{
  "n_kv_head": 8,
  "activation": "reglu",
  "rope_base": 10000.0,
  "attn_scale": 0.125,
  "bias": "none",
  "init": "uniform",
  "init_std_down": 0.0296,
  "weight_decay": 0.0,
  "lr_head": 0.00421,
  "warmup_steps": 200,
  "final_lr_fraction": 0.0,
  "batch_tokens": [65536, 131072, 262144, 524288],
  "steps": 6020
}
MLP neurons of a small language model. Each row is named by its layer, matrix (gate and up: input weights; down: output weights) and neuron, and shows model dimensions 160-287. Each number is 128 + 32 x the weight over its row's rms, rounded and kept within 0 to 255. Numbers have three digits each. A neuron's up and down rows have the sign that makes its largest values positive.
After each neuron's rows, "raises" lists the tokens whose logits its output raises most directly, leaving later layers aside; "fires after" lists the tokens most often just before its 100 highest values on Wikipedia text that the model never trained on.

L9.gate309:107120067108160117160113125132105131112125142208150235131146099128091177144157095142134118104082121148091120135161158116124151137093130093097155158153135177093129159145161093138110160137132165120097136136140131113145110067103124221125187196113166149097159139125135120052186161110151102130153111140145080137053175114119088083139152122115115076071146106168154083180188073175113155123177
L9.up309:108110139142105136064089093090149155152117168176133082059168097132134151111111137189164133141175154065089110111154170106092153192105108086133147187104137114156170133148156117148101135133172117161183155194108156129118107143144144170078119101165177127090124161131139141144175073127129140133114143166106098144112146082138199110119087078073153181159156098133121145067124145115151137131112
L9.down309:070152125099046112170128162154118141159147116103122154133146160140131179131079170148121060157128137087131181111125142178171157123074159109125137138215085172161079141094203173141087158067097107127108129163074120065137144151123081159148058218102098108133123145120104113076195121070157103147097119139142103072178111052087088075072188136146104164145072089070171110135128161119144130120144
raises: " -", "====", " ====", " –", "Population"
fires after: "\n", " |", "-", "==", "|"

L9.gate580:139135100085148168138179089086152160163158082120125100130160139117137121128146076134144187086134108118190146111129047134095103159119112118197136129128163051109124096145074130110098159158086069132128056070095125166120211140125135137179142103040094153161151173107102137163127090199139082085181116143111101119166116123112067091123130115142136194098136103071126143141089148151139148129129
L9.up580:119163130062123185162099087163118168119136116122086185076102105073133115127173114089133114082143152157106101148091101097109124155138178086170207169170098028082160083129124103087104125195097069095091125106068081157145183134129122068117132161103078170129180136096081134138110119107154086066121126172196086107093102158139121139155127098085117135146132138160111136158107071154112106141133
L9.down580:092143140162063154156221149124179076133174095150149106129152143098170057145122155119139158090166093145177074114195127171123087164100113127171083144061083161157130189105125071139106149131154120137132166113146148150079109107178164154136101137070138084128116182091103182107187106145089133114163100152085079185164154119167090098156108130142166149159085126057075085127151099057181104102114
raises: " shoulder", " chest", " feet", " edge", "enter"
fires after: " the"

L9.gate133:131192106080153194121080097140139148153172111124100110153138126067150160165142146174154122160149141094144159131201128185156102166098130098081093126144089139110122129132131129110103117137084202112154117157105157149106109086094124142135149185198114134083132087179114123083114133089138174197207112155061175128118075091182150184201132089133166198097139057116158074124107079168072125123092
L9.up133:138171160099138208144136121108152135122124085149108102149139154083121108137100134144117199143143125120136157184187105104148131150175098167118158132098071098079180111119124134115172106118105117155181136160166132125151164128125150108190098147117081181133133099168101179104148174163155140113153065126154092183120107140138172130100116144135115088131114128175147090164208101103050128158079
L9.down133:097154106117128111128062149112123122125108137121119065136097165106157187090070142140149066139090069107077049185100118074186112166120129160106186107134179094076145142086142077070133182126120128179138187123106126150110129142095157175104066115152154146113142146131075147162145141129125121100134116148045116178134117136103114132075079139147145170153145107120133138120127148123147144140122
raises: " possible", " what", " his", " their", "kki"
fires after: "'", " it", " It", " is"

L9.gate632:153089161106093100087119100159145029130112116126191160135107097100101132124117148154111125065157094121107168090118089096152149129108106131111123105066099195078127150174124055115138087114175132112122104128133094157077158183139102088137163101098059172062105133114071125136160088121076147164147154145103158112094090181142163165117157131139161095152179052142136194113083119137122067123098
L9.up632:123182120192205068104140123161123088130103053112153112057110158121114148176156218098127150140186118164043145113111126088141099119156120193148135098061132138110134120122171122103101160151135143083144088092165136162090129160162135136126115131156097116135120097051104090100143131124108153117129170123092184123113144157164101146076207146078123127105130080130095139108114114106100151136117
L9.down632:125119125093132172089126113143115117126114154130165119156143124149142140096184003156117067143068124117143090104127095121126112120145146106090092172099115104108141178154155144172144138103148137117124126169105140130167098122163102087157160156122104103123155106136151120070173110165124123124119182148068138185160143191087166115157087114110089163111126139122094138192111128180090146159140
raises: "\n", "Source", "\"", "As", "===="
fires after: ":", "==", " ==", "===", " ==="

L9.gate614:115121125107126133107065120111215167124122164125128124109124140195163117118101143176068099032162158092226119136166086151118165108102166156163146097115127094098107174168088157180140102061130110216150108088112157161149139058103150137125098096108139103127134067093114082117127124130156122110133130105121118090123110092122142118098142145120113084124147179082145133127096095122078121153197
L9.up614:079095130130102138096050135119148164091152134105157115120136113150118183110080112110058153153096130055148129096189137128150148128144160098123137114124124101117122148138094115181164098105152053135121182120142149131102099091120160074120148141049115111095138083114123086108095118146161140121063111161116154078119132037125094105101143151129101140113163121175162208132146135171058160130081
L9.down614:133181130099110166085082112097135114114099169117168126112098138129144141120156117175094132148172106047118144112172124073144103111108162156088147144143134166024078131184086150156122095129070119146127151125125164159176114115104080149103163103143154136146128124109180129158108109089070174135186127151113152133111106073138158132103154074132136150137152080125097085130115178155118124161124
raises: " size", " length", " age", " date", " name"
fires after: " of", " at", " a", " |"

L7.gate65:120084110113144142090147143175093170073130132123129125117121142125114090123141075138121164133143138141159107132102098063168170105090089155060094094143139209142133108109163147176108116126101117104149105165138152149157116124068099095117116139062118151112159147152129171153066152112107133044109153137188131112143212193152091135078165132166105104156033105117154138183153107111144163083162
L7.up65:077176123152196143163153095141145165090132103131079131161106130155138178168142095177098142138160133144150174060113140137086102130074133153125101139121071179130112131159107118169072114157109149123134119172089109109081106128146121148106093079080110198120108175104132152168148130150129130179133104156161112124146147106205149170142122118118118126135140172117083051194170136119097173099135
L7.down65:100147124101162183093177160101115142123070115122091105136181171037111117102105104153109162075080131141146079139157111100193117084137149148096147100136142156165138074135166121134150081107138119150169161079169170124118095153075155131148099064121079084122085150134125117063132102143108105137155114140134122114117104165131121080183172140132129058153095255140113134167107112147135161175143
raises: "On", "In", "During", "At", "\n"
fires after: "\n", "===", "."

L6.gate550:122092039089153104140132132168077166155108088122145068118108153082131133166142111122157156150155100138046068141106135159114160099096098110145205173067142119125081123117180138162121157173112087119123130097130140121157114110136118099116155124181206165158165140036157100068121121133134129149164089129123063130148121146121101145097133119130102100130081126124115117153129092116150119172093
L6.up550:090144182091120141151127115088100095112143131148088129109122135105122168104138118109117125113129156133118190092129115144122068206082149141092094101109106143129086160123124099085087086227125090164127096148059126123176121120104164120094112145148146160174156147151152137104086121134116108118105190133154106152127128132159112087110119127127126127112144144093128170093126136084057105155084
L6.down550:141120078135205039126124165170131148178125096085136140130124191107106069124124148179155148135107094147133087210144187109160145151135151167138122126086151068114136101133135108214123147141090138157088150179130098156067171105129109139147127175158124097137084126141173067089136129138147146081130091073140134115114149136129119112143162107126130107183122148092053105182160105094152182137184
raises: "==", "===", "shing", " Length", "===="
fires after: "\n", " Website"

L6.gate863:086127119106128100121120131216104118118145099101056157165167108169149192084182178107177100108084114153138098130131166131134112108133180076126139104083100099092154103111120137106102112125115112167073132065139142128144088082119114106115097181173127121087123134156117106139148126155147124112109113162161137158152089126129174030117112136176158065197184146172140106166152123066111169146149
L6.up863:063155191084138113130102182117087143081131122164104078089174108146093128136094105139127131146118164149132134131150158099111139143148141070114088169115096138077103128110136148141148080085105096107114107130067215161156112175118125113121167175086144162128142124133133154122138127235144162139138134146138106131133046144194148127097158114158130162190121135148156124162154141075106165086132
L6.down863:162147118155128181158159136129164143141121108113122179110127091115127069120165137153090171152071106102110139133120118153156084114152117142089124151095127142138042112087109136129090123164150171109069174169179085121100128080086111142143087107156122111112098130086115130107101178114175062145185053137122102137135149099105110115128142099077165109058111170083106175080138103138096118193137
raises: "===", "==", "====", "There", "he"
fires after: "\n", "==", " and"

L6.gate482:101084169087083144155162145118184089110111160140126179218158120157068145174132201120039143153126149131129153061209119102087082126100117093132141116131073170104099123126187107057154186097089146055168071140149157146108171107175158149116059134088090093139112124053104156179080156116078156131101205132167151108164060126139132141135132114137105118148152072138172117189146077141063139124152
L6.up482:139148137125120141076124068164118162080088098086144127030113129135138073147116115224214109116142235122139042103127128126152124068093112172136133148083113141155075152090112099169179120097133148075073157118129078122115067193162121101103105107102143112088145148089091116083186112070089133141135119149151153154151102178093130182160181149154097147116090115176094131117061156136160168126074
L6.down482:122090118078105098150145154118145052151131120150139163154174171133116156153107184045060130135100157141148128111159164111112064175075145116058160118098085124107100175095128131113103166100105148094146164186148133134146167153092131074151099098142108150139117188102143166195105094129085118132135134138116153096130128144172168143093108089135114096179156066148099107152166083168073148147130
raises: "eni", "elected", "hop", "aid", " been"
fires after: "'", "-", " \"", " (", " re", " Je"

L9.gate291:106079117082121053102114149094114125104106198162138154160159114119142128090137111221127169123191153101120087081153162096097157153116129153180110089144092147128125145144099123164136101131099118087173047143181092110096170116099117137144133130099133138125146137100100147119173183085118123154140170187147137147079140110119116160130191145121164148206127068176123138076149096130123146052122
L9.up291:109127092100112121069163107119118122109105103133130128126152117130151175162173147118160111119151078143129074095143127089137113133143090149127168105082106143090089111160199140122115154219055195121111160131147105146175110133105080056112111082155151175095132168081129190142176152136118118160158131102146100156119109129124235107169113101154179151150077070143147087116121162062099190123122
L9.down291:107135162123132140146111145084173133150096151177099128133129117117128133152147132154124124071064190151057120159142165165144092140039100098157167068124067137128152083175160112175143135142093090112078169061157136109130135192095116159139072088122122138148077090081107124158084096153109152081067146148152109056104129133137057096120129116129120184164143135157119134124162144141148120103111
raises: "ett", "lam", "ize", "izing", "wal"
fires after: "\n", " ", " \"", " (", "-", " re"

L7.gate189:138167139158183107156085117141184156151127111116107090179129080164130124099187079117115114135061127180129157160145109106059127156101106114118128157109120129057109110128099109145154095214188117126154075151110190194152115125150204125126120140126153100105107111125107159087175184133117137169112133179086164139144141141125117103190102149141067109125151126123145084163180140092108161166134
L7.up189:168140116135137129156182163147206053120106120112112158126176072181091104131155098134138182088150148126159187068119081094031137128077139130116122158150170122123087103143152083052125147063248103128163070135140079156152136126160200126140099130105134138136112130147078170176167087116106188144067118120136147067181152101145100135143077143126061057076147096141100171197127143186131104142100
L7.down189:156139079153113143099154145119100151154093136105144131103152152124125173114159112158122122147114125145164104122138132135120097087097142122086081128133129155104086107200160138125119162111184129083122116122141175127141111114184102161087106114110100176062126085100111106063136130172112075148143175097121153171144068147113138066117126154139116091185151195150144131191094139094119115131142
raises: "===", " ===", " respectively", "\n", ":"
fires after: "==", " =="

L7.gate457:124113133112071112107132169075172145096167137152180150130117119067131086115145047094039117124161177176120149151143132129112135101137107162096123120097119123088167127107100156087201136096135123129088122154159119088115081124076181155129146035086139087157119138108139160139160068155168137153142122169140139144134185155121140033142192127168138128107133145158138084088114072148202158161120
L7.up457:185095101132115141102077141147166100099066127162159156152153096116114091107075101163140047150210165087142193111145172112105158133134126129144150109107125164098081171121143111146182097120069144146150116112174140131168115133105144166141104037089154127060138096100106141134127093101112093103136154189218127136115116115152120090166154113135150112126144158119114127193062177116094206160108
L7.down457:070153154121085082116114139126108140152106074095193086153123187146144091151137059111136216100106192144186145164141107132147170092120135129110071130091075095113193084074120174092108136134107109144061114152177133124137106129145101115116135157095111117146117176101187113103102122098137158193116148106138099124100175098078131130156162075202108130120125136133162116114195158116095097193164
raises: "ip", "ier", "u", "ous", "ac"
fires after: "'", "s"

L9.gate131:025167118131118131185123130172158120175115169139119129094115118124113150148124130086136144161158094150093085139107111160090109139116122118107140157132120105114129132124149111148089172148111156150121104133088120100140158157153178164107127192110167091095114123061118127068107105096100137104159064139138085100143171118094120095153118077184124151154114117094154119159141137161115128163101
L9.up131:066133140175073134129116111070136133117121153117156078091170154157129157132120094094160140142117174112095141134130113165104100125147114112080128086114148104073164189088140103121207171145152160094200139099144137084164167156161131135120144186116140136132128179096188152085151121150181092113171115230130081081118087128099193119148123124128126085140097173150089145107075156080075173133118
L9.down131:145132120121182171131124141084144152137121126143156127123149086129158146144094137156099115130076142136135113113130093151143112130140111091097135144109127160075128116162153172131141182111129135104144103144187167055156145134096131175140139129172177149153136158101128126101156139140163122156166075130135178107095158184157112139124099103137143146157124255110163104178159089142141134181126
raises: "===", "==", "====", " ===", "-"
fires after: " |", ".", ")", "ius"